{
  "d_mlp": 448,
  "vocab_size": 512,
  "rope_base": 10000.0,
  "attn_scale": 0.125,
  "bias": "none",
  "init_std_qkv": 0.0252,
  "init_std_up": 0.0252,
  "beta1": 0.9,
  "lr_head": 0.0075,
  "decay_fraction": 0.876,
  "batch_tokens": 16384,
  "doc_mask": false,
  "steps": 16193
}
MLP neurons of a small language model. Each row is named by its layer, matrix (gate and up: input weights; down: output weights) and neuron, and shows model dimensions 80-175. Each number is 128 + 32 x the weight over its row's rms, rounded and kept within 0 to 255. Numbers have three digits each. A neuron's up and down rows have the sign that makes its largest values positive.
After each neuron's rows, "fires before" lists the tokens most often just after its 100 highest values on Wikipedia text that the model never trained on; "fires on" lists the tokens most often at its 100 highest values on Wikipedia text that the model never trained on.

L12.gate282:097106140087140121171096117153154095154104154117076133091062095175117119119110071149132139091133191122092136138099097096162124113089140132112107116052108095186205158131081182163161082156088154119086156159124174207118095168122122119087123070194083136118149088138199161066164141174152108106
L12.up282:117086158136158108096154124152145127121080144103167181159166112107128118137105088121079133116114147088096125131068140130129132078123118146127106148080157151119167157129120160130097059128070114134090138110061225228117149154151082091107101153111134144176115110121129178140163193111158110121
L12.down282:122098118097138137148101107133119127094059083149163130143103091087122095131095086106171096112146175086107145133142059115181137070124085132153084149109119183182111066102128172142114058112108106106074152140108175157167100148037093170107154101137145144129068133104145151116167147116139120149
fires before: "e", "b", "es", "ed"
fires on: "ag", "i", "um", "on", "it"

L15.gate171:134164147121123094190122146125091113089136099203130154161103113142059143104132100149096180073142202125135151129105148134113161069141147060145149089153118124154115135215121115107159120133133120155093107171140081113147112127084096140156148189120122125089102161113159158135141102151205142128
L15.up171:120103149134107110153116101119113148141105162182150221085075090145111117173143114112089126137129146136114153129075148165124106076200113160121135137095082161120091095141225126121128145129149163129109105179133112075118134143125155147097168121091153189170147133164129091089144160097131097181
L15.down171:185149078185155139088157194171104138107119138142128114162133087156155111105176142177124149174128166177140159188161137129097118107156159137069141154106144103125162161087139088112107160188134113123125144152095146117079122124155072167154127124102035143077129103130188175145166120196157104178
fires before: "y", "ent", "ic", "ard", "l", "d"
fires on: "or", "w", "in", "am"

L6.gate291:110100128094154145143088134137088098172125123189159107154132137165142117104095078055103071111049138089148109156134197118104136172155089154089108114092171123152108202131147108103139185147094161143116119146205086132167077139171099136042176080136145111123137100116149165154108143151130103152
L6.up291:142124142087050154135118150085163135118142079145152132184126095162127093148040147046146137107114146149163163131177141137126152068175144092129161127103117090163135170153146227084137110176130130142099176111127142071132116191125062150158086166140170101154102096135098168155164124138166097161
L6.down291:094122156048160153101158095097141042104152127135177162164123132183127163115114098045173131101131101132149155179156155145131090128120107099061124143065107124103121149102144125128132090192072115117077117103084151127191104175187189173140157169132142116122149084158109219128154139129149180102
fires before: "he", "e", "ing", "ere", "ell", "r"
fires on: " w", "ac", "ast"

L8.gate343:131150155132204124116137084152074133180084047119128188126069159126140071188125151166137082142132147179120170140086146113186157047155111114104117048119096097145128120147095111129161138100074093085127170111084103110144091093148124124156107129139117067076123108116103074134108115080154103152
L8.up343:077184101117167155084130092134124110102058102181169125151134140196097104136180095157118131125126150087196131152112124141079143164130146129162166120151171134137181188167076133104095151113109125130108113109117156147112140154139100190145121156134124136100105154132090114171154099169103131209
L8.down343:051138152140098174129123146142189099157167183095129107089053100128075159098093058064161139117081087146124161144150153116061137162125168180072158149112161147155117202125173127132157141168140125120109120152135106165091133135107099138100167111110091146175120250139109129095142141086185137155
fires before: ",", "al", "h", "ct", "\n", "t"
fires on: "'", "ver", "ac", "et", "on"

L14.gate45:121155139158134158119179110111157090129110109183083097166081173095141142126121120107132137095121086127168137132167088130138085091119177122120161152161078175079157134130133119089135097162162221122103126047159119161146103130153127102114078074110062149112110134127137150069194132158146133104
L14.up45:130130137185144148085141140165105115125136118166121149164092124141114188174171102135114161120132110194137129142131161142083142166083159130127147162179140103119116150171146117074098093178177151134186103134200155165148121111153193118130093118146072199159115131129186056108117100091173112136
L14.down45:070098164140092139124111115069143142092141082126196178142091176074140178151080126103097148162125174144135118095156098133122089138150154109159105127140101139072155138094135148182165112176089180117109148121086171095086108103135096150062128070084152117155127147164140156150129081127167131091
fires before: "e", "ard", "s", "l", "i", " to"
fires on: "ow", "v", "o", "h", "ou", "ov"

L11.gate98:145170107134146116195112114130097136133145133103050151205105168120167164120111164091132122087124138068154160169119083145117145179096129130179152160109058085148067099116154100137081134182105131109134093106106096085146128104107138127148169120119099121105124128130130134123100180107213154098
L11.up98:145168098115148078149187135139062051119144103066141111108102127142163191164121195144129211122126122130134175079086150092134082143153143158129084176066122146146106116096159127104157126202128131139118133158138115148115134144167140148147129057155160122119103118124166115125102156159168184142
L11.down98:139157084142168153069107160116131137143117127150123150185132110116060129125140169141153124165096070140127128151086107140126125099130125083149147081091142120125063126177138162166120108166163121147140135139177196145107137127156126111136131080105052185154130144166127083088154090160115101122
fires before: "n", "y", "or", "g", "er", "t"
fires on: "en", "ist", "on", "ic", "n"

L7.gate70:141167063174109128171104062153167101169132130140122133153140111097127161102151157152162079116087084122121174132157079163149105113183108179153142066071170154159162157062092046087149098124111125127094102125115109090134137107068169115087096097113158079112126183111139123150106185117147113160
L7.up70:128082146199172181133048115178096113114157144127146154134226126101115079163145163097106105135126130181117103093185086164086128130153160112127140085060125123138115102073180128126106089156108086133073130131184131108126133142132115123201162153126095159156087106137140147163096151136151164112
L7.down70:126134082127131133157084063105076110200121171120099096140140124136129145102118136160123116134167182124121132100176107216131113140168184174135116088074107175118161100090149147056060107143119167147136090085129096165161061114133079169108111118157053133128107121149141196135216154109150129111
fires before: "n", "it", "p", "t", "th"
fires on: "ig", "on", "up"

L14.gate244:101102147158086137123142141166203164106118103128115116085140150189124145194140110179167102051139067124090100072111167089143083170092157128090131130119116174090091096153141094133135117115139154100179194086128136121213149150190128104123150158136137130105163138078123137132086079135126136189
L14.up244:112182186163092071144106200185082084102163121164155123112123156117107121129085093136071131107170153156142143132130122109187110137123107136124182152126137078137144114094144103119094131156131128113096156132115142136083111092125104203107164066150049079069158092106131126097149114157115136104
L14.down244:072148144162136155096119104136086127145148102159063181155185178133139114146141064138150129112088145120111078075138085086144111136133114154090198209127146123155141172075129109115118144140129072182118135126156108109119121120136120157098152145149153126144169120155167193128136158154188134101
fires before: " the", " that", " a", " to", " re", " in"
fires on: "ed", "ing", "or", " for", " to", "ated"

L6.gate247:099140091168148119104116148128159078148103131131167104118138085177066127191112091120120100082099133113129145120103117155094111127225142141132152102098147133046110156139089084196106151115142115102141137066120049183160119142149126119162126051161128198112088138088111138165089083155078133127
L6.up247:147120105154057111129139171140112098130097100084129132175105158113142143085118135075104100067105148199103119145125139141103141155120129073104144073103079148138148153133132141142087079084214172140156148098175137128115141136178143141108149142174118182122136152053137142126102132131136046068
L6.down247:108108145132183128134112096111113090062102139110200177162181093128096114116102148124121153115121120132141132060093165107093137127199092122135167123168106124096076174152135135196151133147118116155083119094185103115121161151122151152117151074099137136183169119086108111157117160146103145097
fires before: "ic", "en", "al", "om", "er"
fires on: "f", "t", "d", "et", "os"

L7.gate216:087139188197118139128134159073161138108145092164125083070142135116098087123127147155151123083145125077144142169139132118078133137088150098165077113109167146127139124142132099143162158156191157107069127113127180049110136086083113089170173080129150130084105164102101140093152175147106158118
L7.up216:108139107185129168122146150116115137118094125147129166119107120169095168165124130149136071113112125118158112089141175157172141098155189066158158116154136154075112139094102152173111110132158107144141154146111087114165095133152099131160124090107162126145071149153149154163152157128138104164
L7.down216:084153169178107147142169182109172141057155098128115124113132215155132178110133163159131096160141113164138144130120162186080155199150153191175044154137188080082124181096129159130128152151100091098136146113110142144119134081133092133093166192156153134126103151112138118107157121147121138098
fires before: "o", "en", "ent", "0", "et"
fires on: "ch", "i", "8", "202"

L4.gate285:207115101118147108140137143116124119147200081147091108114103155135126125097135073147055156168111079111137104149142141149114161141157094143090088165069131124137144149072152192115157146106127130161160114139178122082174113117139100142115100090147128081146098101118073178185101092168130093092
L4.up285:107060118173093148123099148106121078127150144115077151214156102125093103158085171147146151149160078121090149072136129109136098151139085115235086151135106083155163106066130166133121166222088114158170109155087187072155153187123154125094151117164086120161103134161127167131102101116130149126
L4.down285:157126121128113101141086078123085176158126129093093118102143134149066107083124119083149103102122140114077138131161121137158146132185127161135164091148075131070109051174152067176112134152121114095161148117094139123102136111088098156061123165143138111132117137143167173094127129119125146195
fires before: "c", "ad", "ro", "qu", "es", "d"
fires on: "c", "ig", "il", "ine", "en"

L13.gate42:180158095144131129135087117116100171154178098111033129096178109188131093120145143121179132085140131131073125111124144209136164083184095114089119118066121192120220098160100125101140103186136114166092171114181101168103123148088147129124130110046119124168129111153157104153103197063151117121
L13.up42:153045138074124151155095111176114115150162134096095100067142154106119119142155081131115116175083171181109153130133114162056170076140117108161147121192113096158206136174151125115094078129155088168095114127160151085124124124178147146150139125160105177144091124113119092137174123067099173159
L13.down42:128152154118178100129075113148141159136165140107119108071129078067122093176191124097111150124116145145110139110180097127113129170145147147185169147143155158109158098145161112097141144166160110028128139174113116096097063103152111180070152108147122146191063119079154120117149135156110105137
fires before: "in", "w", "it", "f", "p", "n"
fires on: "ra", "g", "ig", "im", "ist", "ri"

L10.gate69:115185167150094126130131117171142166129117088160070169106095178119088134094152109135100138114132142076076143149100128121161063166140175187112102173143137149110145188117104163146147114132082109119102097135136119078164173138137138163100143157139017116098149129146158099115139143144146098136
L10.up69:086094210127102142135069096168089152155109149142134155150079131166083137132156134175083080086117097154108095149146119110142094153180181189162150102173156165087152063167113132099166176093133125137194095135145177095113137120086152123174180108175111141117138111137160140145149109145178137085
L10.down69:191152169180126136132109151166055128109134114089057192125103109082127162159136131153190088139148137177127107151130143124188124145136144123087080120109163123091184160145165143131189159111124122114139089137149129103170092168155093146135124200103115108159106091121177103125137167104127120145
fires before: " m", "y", ":", " |", "ic"
fires on: "d", "or", "e", "ver", "m", "ry"

L15.gate80:080157139092113141177142073124111090105077164179133093150078149112129118063145104157100098124141158109090125180119114120143075134103167160144123145138111131090177140059110103126106143100153185111109152097167120093107171131098169081092050135145144091128148140120116124155118123134145170093
L15.up80:118117157109147097150108094151106105138107090102175085163128068081055152150144146178103067120144148125179103122046181164102138139140094104152157109154120126137129180150152142099112148068122121180132147121161132106131093125118127110132078098170142176133170132122139116115127215148081182183
L15.down80:189139165157099117070125100073074137141125122156101135101126140105098127089204096135166111099133129139131163142077106123137131184132135125173106125137102140143160193153132119118154175104105107072166161123126075171133132132172170155208100136114092117101068082053129133102129149121129180113
fires before: "y", "ic", "art", ":", "ies"
fires on: "h", "og", "or", "il", " ch", "t"

L8.gate286:125100148140122160133068084122098097133140123064125085134165139187118128123122116148162100102112152226062123119091148143129053128097094105161166060094160101144132046097190113131149158133123119127086191171180140099126134150105081109152138140117144174147146111061137130134121135151126099138
L8.up286:109100088145127104129166119081131147082118145155128074131148156085156148173143071092149086089088106106162094186136197183155179218091113124106168135173154102193109156162150088121128154131111074133141184136106133082110146068122158113103170164182187120125154149094098155127143195109113157066
L8.down286:069119126084101176093145152130098122137210122140116100131126161165180140114206112145084148089084142133080128152178131161108137144099155194171123102108206115163126092132162108123110157148149102081110151156107163111067114107105150095160116139119166185143148156126140127150156129146107157091
fires before: "ember", " ", " to", " that", " the"
fires on: "ov", "ust", "ed", "e", "ated"

L14.gate144:127114084118126176058155102171050119076088115078196068219164116196171134145069156120139141046103072142171078149069139118117141077160164175110071105142174112083117073113127112142162146172146090131117117102141118123150151120173101133104167159135114108129130098120126083118080104172092140139
L14.up144:183102135081122155149052073117130096076118078165159075075136154162167098105111092138163160069102131185119146153124164153132163115164091135132189156152085079104132113140157157156121163096094141215137141112139147157169143138167150163097099109178146186101159130111107122114126040149085089104
L14.down144:105144152127149104151121130093096189139135074181137187102122119104137148121164145181114082182088170104111109180173097106164147161148148131135167169159089144184116170089163108141135132148102128101140082118131139082113183129094207159136094140139099107066142121177138147169156105132180137102
fires before: " the", " a", " it", " his", " s", " in"
fires on: "ing", " to", "t", "e", "ce"

L3.gate85:157148082162088068133099088120112118170116101097088069113131161179140112121124121109203130151109081088080205099142168171166098123109173110085170065126116168110109073117130090139080116162144136097176152115126096116170149171172159085095142132140180134140102085126114144134119142058123110117
L3.up85:185161122126107106130151137134122129103133073121134147099125141116088093152091123149094119130123137095095141093158099144094097112104082131155076139124064112113181172191066084121114135132126103124069156166119117110092172178108164136102106200178130103163137131171112138200118128160137061146
L3.down85:128061125137090034127146122123068167115171104154124166066157125081118135134138182061127151190148138161135174118125074153137104046145100173208132147135053119158160122155088082129111057158104091083121122095107176107141112099097131118126157113130076145143093111152172100135142162172115097110
fires before: "it", "est", "ol", "e", "l", "or"
fires on: "st", "v", "f", " (", "ul", "ial"

L4.gate35:168135127102084108083162165160139087113098129096097134157174093154100169102105064118110115067108108118129098162173077104101077152086121069125127198152144131155168134129149105153111154141172130142119124134166131154110129123177157175126115121078088127092133083088134119145110193148170218112
L4.up35:106125097102105118186129173138147078151140108118120148062112150117127140137194093102140141129091130085117197140196161186170114164125138191125126127085094147131124198072200142088140120152097110154164130091113145152129160158146118086122137125106120116094158109103113105113095153108129104178
L4.down35:172138121140204135117107129176150091158153124116107119189053127178150133174127139140115129140130089146122131132121112117171139172148093117118152081177114131120143060116144126128115093164091172113122094206088125097073162189018147078095157065142162120152110124105087173169130098126133100101
fires before: "m", "n", "or", "y", " in", "i"
fires on: "or", "ions", "ig", "at", "g", "al"

L17.gate220:091097117179162180154144106095120177108199163110121107094146088112142138155137148149162136077132193102106144110116128099130148097074143160138155114084145084122128111089131091092105225160124085075123147080152099043082128130168173106143147167146141103169145137103094169146134083162143121059
L17.up220:102098165087138093125141110070077151099121140104041122192085136077170179159129118141145081114083118122140041096136125055158140113096136172123108093102104060112097119063133095086170114185102135083130143130137130065110082168107154168133158132142108056144139127087080112066147129161097150118
L17.down220:103152104177082128176179091124136105086186183121081106098097073139110155179114186215133142117110132105136143113176117169106153117138150134107130172126181159141150126125159100096177158119110144133122137103117113028087144076184118067143154154103128036065072150058133120119076108191100112155
fires before: " that", " the", " to", " h", " in", " he"
fires on: "ed", "s", "ing", "id", "e", "t"

L12.gate246:099115063157117130144125122164141125163143172089112151141122118160160109119156128088109169146104145138111159148107115121126137067123111136108129158139136140144116118154135124110098176178159128128110136111173181131113166048140144182141077134109109134148098167139107108100149075180138166186
L12.up246:119116141139102146118083151125140114166147112082125159061132131098184200136181118108166129107120116105150192121164122092135143164138119136134150234178153129109147160113130130105105121172120121122136149203179106084135160118159134090071075076114106140121116063117080132122111109054113151158
L12.down246:113119149141150070148070093073081127168139147153175133133130153128096089151138132130110142153103199140114122119079123198194142159099119139108172108082168121100115122132129113180219154100144119159064107143063138152086137140131107169121110109137111151125165113122151123098087105140155146102
fires before: "n", "m", " \"", "-", "|", "in"
fires on: "ig", "/", "or", "\n", "ong"

L17.gate291:088162098109108177140075098127132111127120137143153113126207159170130124116090138108162075132141125123173124041071104108157170109144149152105079140140211154151146143155138124169116107074166155124104138198084104065167082120128172111065138113117133169156173142112189062136197101126154067157
L17.up291:149077167077125168159074124165141191096120165088143115093127100134099140153095131102108133144177160113169128115134113201112167117106151201106068079165159119171143059098151127090124148134129148194136117175155133108147112151153118146145149173184079154121100131096120136134073181151108142137
L17.down291:192153100099134091101125139150144103056081128116121141117138124168129079087165093118148151162153070127123144122152137134102131104143120083102120173144143112150138116112134164143112142160089194152132097138086044139118104087153154136141118137157190125136128164089125147076149117127173115208
fires before: " ", "-", " (", ")\n", "^", "|"
fires on: "i", "\n", "2", "}", "m"

L15.gate46:125114156105133140137127103174095118147127052139078128118145075173135098115101076161132135074128116168105077159078199086075132060184164124131158132120164103093175175153149127134142055164130174113117206199173125142146130164114141114097192177211161139100149124128125128102156100167130134090
L15.up46:160142160166115111146146165112085107170103155136115099149185102113125191148175107116116047091123146061164156127089119066158140089166134101114143113140147114095177145132186070159093173104143103157070138125136084108115124134078088113171183134119114196140143069103137163120089144058176096095
L15.down46:119124085096084098135141183175079118127149145101104132110167147123129140097148130164079068123101105138063150155139106142111118159138116098120115151185110087177150153147110108152111101152133088128126130121127121162132164162082050166133138076099135149061091132127150154106192137155137138135
fires before: "ic", "y", "ist"
fires on: "og", "h", "or", "om", "g", "it"

L16.gate138:113071110157063123099145092087112152102089073167139102158190142142108055060132129160097104088146122136110130123116126166066146098084160106094177087169098158062186189137156176126182157134143115152117111104194141147164144116148141117199178163159072154085117135059145164106073128081136123133
L16.up138:116156225099192165181155129151182147155158125092141092146083108104119122119155123124190115162085126141118188079187095133187165114107135108118143173181158109161147149127160105122132146132150108149109162116142102167112167139099130168138125160145098162120142094092141079120113141114137125081
L16.down138:128085072096115099171091170139096142081132071150059118190173130145106137048084128147142158121174160097113145134115098152161124160169130149087088199162162140115124134127137096103122159100165096146125105154128108199114134170121146128138112104152176065112174146100155212124057078130119089113
fires before: "y", "ag", "es", "ies", "ing"
fires on: "or", "g", "ur", "our", "s"

L4.gate122:066118109113077111158109113112093174118086104140104152174126133119086159127148148177200145180134159082111094110081057137074104084088201151143091161157194121105108134164081069190116160163179129088165107134152136077089083161097087065165185134119120125104143194102095080136118102166134079072
L4.up122:134164100123110110131194131099112147137161102118129137118095070095109163187121170162085104116131120097156159146099156149133139173131092160136167133147136136095133101125098124200155127154171106087178193171069160073089074067140123145094162136115101048153123090101160104127093077084076134118
L4.down122:131089082132155120151129107094187129126165134159173146101184147135136137154140170148082145164047093158143120094129096116138122117161080143157118124147156183160114127141092108214088093105104126136167175161163173075124143164141161090184180137109065107128127097132132100115116095164095118099
fires before: "o", "es", "a", "i", "on", "0"
fires on: "ch", "ich", "am", "8", "st", "ct"

L8.gate239:071136121124102123161114130116142152154144164121113088148049135089108135086173116159114098133146082141139201090145148133116108165116070164031136147127071126129109160219149156131095097069152115121172123106145181149130111088133135124076102193125140130073092162119082112169097137130177143185
L8.up239:105179141203097115111115093139131106120087164072142124096091086130074114126185083150191131133142161151100155142140211096115104079135141132114093160104096113187187177162116167120115132151146123118160118142122135147133093131216102131069129145117144116131141099085100150149155119106178155164
L8.down239:111157133139106108099193167124129129085152150108130109123108156150178167148122097155169156128107061123109126118119071163086102175135131122107183108122180103141090119147186166070100106095125128081119152115114173097087139059135129116101108109041102148162138194125072146121108104171089110144
fires before: "t", "it", "c", "ch", "iv", "ion"
fires on: "un", " Un", "t", "w", "is"

L11.gate95:113161180167080123172091128074120124149075139131154107143135098096163143116075119167073146108120073146159153123074083137078060152132155161108192096170087103113083100194170178138092119135110142105121171127115163126091115139119100126151113085094130069165157105116132141165117111099172120111
L11.up95:169132136129080169196154161095080122147137125134117115074072096152164058107104099197120135123167061127137147133119112136110099147086101101088144101102104112176147152147187124100115130172167139133097190093097084179062122102116115140070151092082133116156146077069064173133091098189107142112
L11.down95:154164061076144140142172158084134119168116137098147134143113151137132129123135125143133158136116064066172126154145084090060152119152130151189150088183175129129106166148173168183062130137173091126093127115149153145112108104137150148121082106106082126130113174159078132119150089125124111123
fires before: "it", "t", "c", "ch", "iv"
fires on: "un", " Un", "n"

L7.gate229:146178119165078081124110109178157040164101129162089162114127120115114163077139150077122147105117151081143231133115169125097111067103121069143113137156167107157166134103069131126098169097181136152132154081100155144134160176079143135086132090165113096167150110095194114149065076115170148108
L7.up229:122102068133126132174145124160113054107093089128123162114161092142130129171101152139106131124124092142181198158149143154114111068112105172173135141175099113151180112109197143129090168126131141082148139119146099087094167095101122102128106155179114102156137128057177099177139136150102151119
L7.down229:120137200100090086134119119127123179150136110114086113109108145123107112123108120115128121154160178141142131096129128138210080155154122095155043092115098145126153194180156099144098124148110084183064126120191164118184146150113110125081120117141145120122093124093071141049118144157133150105
fires before: "p", "y", "ic", "on", "ate", "ed"
fires on: "im", "og", "iv", "ap", "il", "or"

L17.gate326:111126104181172131148150181158059229153148154187110077164108116122161140117130133133120163084150111137080134099101169175150088132154114123153080123065143075167136065144182128140138153124138143180131133095135131112117138119144204121114162093136133122140132123150108085117136134096182091148
L17.up326:153135121136153076109171138189084166137134074136207136159205125137103103187057170111102131149126091129171134104110127144151128111152149123106119131147151134131122165163176132110202146108114153137159157134146078147082096123153116145150123124183109089119125102192126100211115145146121093109
L17.down326:125140114131148143134112108131136181149118079156133077085132166112161091135155154132156202185130072125111191118076159200098105156140121141119066093101128170088117112135119119114113144139107105138121143129126164128120088119203182172114203156140128118166149125145111146079096148111125137112
fires before: "s", "g", "v", "l", "h", "c"
fires on: "en", " al", "n"

L14.gate221:046098144178122132106087093111111179124125164117142169108137092119146119141113106151156134088134168166144096080162150148093125117204103088080160092102148149093139109088060126143161113110110112151123162152115083071131134179145132155190089141094123154193166160146153139082135147162132078203
L14.up221:085071091104101165118156114125200163164146097059186122143158068125114081129188113156102092095093073101130167136121125160109154140165093111157168118207119095133126159074076114134125076159160116145128134105129091098076103120092157095137093136125112108153140164105125162092138102145107150120
L14.down221:186112157117086133093114076114163111128095159127120088158124165142171132205074149183162141165123165117141092171105167136163099092168142093093139187137145134141144091156098135147128140089074159090092108094173104135094140137094151126140173129145133147079191167074098086100138158088084119169
fires before: "ic", "ol", "y", "en", "v"
fires on: "e", "if", "f", "o", "m", "ist"

L7.gate150:142148178188094138157096150127154133173079143178163138146146108156127127100096164086145136112084137120135100082115134082168130157188095049104108108143158116104093139084172151083172077120217082172135114167144103189100114134085095132156144104140108114054170160110089139107113127121057078081
L7.up150:157144110098099178156153179094120091219123134108104083113134125150099083125153137052072165127150127156157084147131098118088106077157120122113161141090090106138107149155087144104157138143173049123120134130139139142114110139153163143205107095115142104106140077121136127096084157124081122059
L7.down150:142092115099150147109129110184116097131218167195115103126125090105153093129138169121135152139139132175112168174072074111149077084124169123099070186145180114176126155146136074135124118154161107165141122126064166157135123177154084165064062132115131089134120158155151172149150164180123144109
fires before: "s", "e", "r", "l", "on", "f"
fires on: "ar", "ag", "end", "ber", "nt", "f"

L16.gate218:146096153063156139154155122138105085129111113063146205194168151111132138166130118128067128028153095125102182126168187187127110083104150118109112092142162101145067101121145111164174162147122198088088113072159104162132128125063124164119099129093130096108111152112113083174046120143112109111
L16.up218:157099157109120189136117147086126109186098115164125109173198187122121170160154063114101123117096063114107187114145118175190148149164158120152095149154064155105127125122111094170101155183154179137133091122099130116146115107135162110164087120135160118150147101151143091134116099145177080114
L16.down218:137148114120156095099146131157140118136166160153131145132117089074099172123101110147097154168130126164160130172170108142137156081135097112080111108104101167131172154154183172061137185098154118126139185053073157133154126121070143157130135124136052112120074130114141151132107164108110097144
fires before: "i", " to", "t", "ri", "on", "s"
fires on: "ap", "oc", "an", "ic", "ist"

L15.gate221:098131161135113115153120104138114137145169083118056092140147114120112211182136129119095142116150154178116089133151090071114108103101084151089112138099116140131120095177119177134108053130115157072119117182154188144128151122127116147130160054124103146134107135128141051134116204170143122134
L15.up221:146125136174159079094108116193170156139065078159139161122092143125192108071169146108094160083138102107105116186130089079076147093122143154056146065131130125076078159126157156115151090158129186131103138103146112115157161165102083126070155173079145136157177119132093126100100109097168156105
L15.down221:086104064129098149107139084099133156139101144129117103101136155190178139128126121057133149146159142151133081132129158094167106082096126138153138207174119137102135119175173141125102087150116108109132074125080104149117090130152115108136144121124126157143150103121062149181135126171149146123
fires before: "ion", "e", "ation", "ed", "in", "ro"
fires on: "ers", "t", " R", "s", "im", "i"

L15.gate214:203116076169124143123108103147110093131117134114164138193136143113140155089134151137055105132114113098084151086110129087181149121168136162159064114140104116143177163156084081145137142120166147099102134146126125150092149119149087089150038148151107119107128134062137132116189146143097117143
L15.up214:158156118132126180066100184102137112153096149188092121146147096127107138150134125179095113150129119105171108182115145114169173084153162139167121115098178081126164138125094084163160110130120105112139125145127132070111129225143131179128121080116124057112114146112103207146090153103133097117
L15.down214:171111124128096177147093087153169148122114132109100102155137137110105110087120116143177169142130119097168166087139155108113155099162123163124113085102097147196180176156096107106156140110047136154183164157208139115177140149148135147169078085146119064104126092110100136129090168137119116105
fires before: "==", "===", "The", "I", "D"
fires on: ".\n\n", "\n\n", " S", " N"

L4.gate79:103207113123122123196112135139140137109139119150099094148063141139084138133159140040166125103040135124096117137142153145140162122179174097108095133073148080138131168104146135106173121155094174152125138086128091159101095104196106093137169156133121129105161142126116112151192101125146160105
L4.up79:130135172086082134178094066132181105071156155212125151132136152135123122095111129103122189136125143126132128165209133115149136084126197110105116098105164119158155101168179167086074099084141126132131171123110103098114112165133129144183156168153126091174124103142088095204170137190138102141
L4.down79:107144118116154124109139089149107090089118140124159158136151142130107102113143129037118156151143123149119087113119124134159138166148194085127099038076085105153135107103169138084102166142129116131123095103096184161120097166155161128151151144093106151164149082207158092156141185130140117130
fires before: "e", "or", "ere", "in", "on", "he"
fires on: " w"

L13.gate240:079141087133095149117066054138138130106087146136142153185124162142111131085168106108098068171169159088176155113141183068089153185122137106167133184113105161108125172128118098108120147079137178108162152117088125119126110134218115134125143090122108064127124138126138070090124158099140098111
L13.up240:090130127076161174126188143077122139181090154094115161147140110084109170155163158158123125127119098134143131078086130175135095093148153168149124064062132125169150117079149117054118175160164148135086138078138085109103089079141142122129152072102153123096099134127138089173148101072192139113
L13.down240:101132132168109097161077166162142114074095182173147122134040185178083188096158171202098121134153158161186085080127142113152158122150125094152131166112117127156173111200066128128141143113180140160103117068130105134168154133149110135093175112150149140151133152099168100105159169077134132163
fires before: "l", "le", "s", "m", "er"
fires on: "ing", "it", "y", "g", "0", "ir"

L17.gate356:125102137142117176107121117139131146186083145167155081108139130089099138130131139131148042133141100125117100112079149118109154146137163102139129106159077087081057183089145145127154075092147157153121128136133111163119059168079122114125157126115141112092137117145139127080138110172111115113
L17.up356:065164156169132119127137112127194113132158145132121134145112120139086120135117174106105168167155172126167103125112150137166111136123121184128128078117163112160118057162098121114092156144157112145110136098129063104135125135105177165091170142079148131165078102088094123169136161105179081077
L17.down356:118163128155110157188139141092154095119160096126136155132127166125138095136200121180125118151145169136096136151139153054129103091075151173143192142136077137150109131148182123134207141191181181146131097131148118148124188107093151139164108153156119135123143124151114111110065124115080117112
fires before: "s", "l", "b", "ong"
fires on: " al"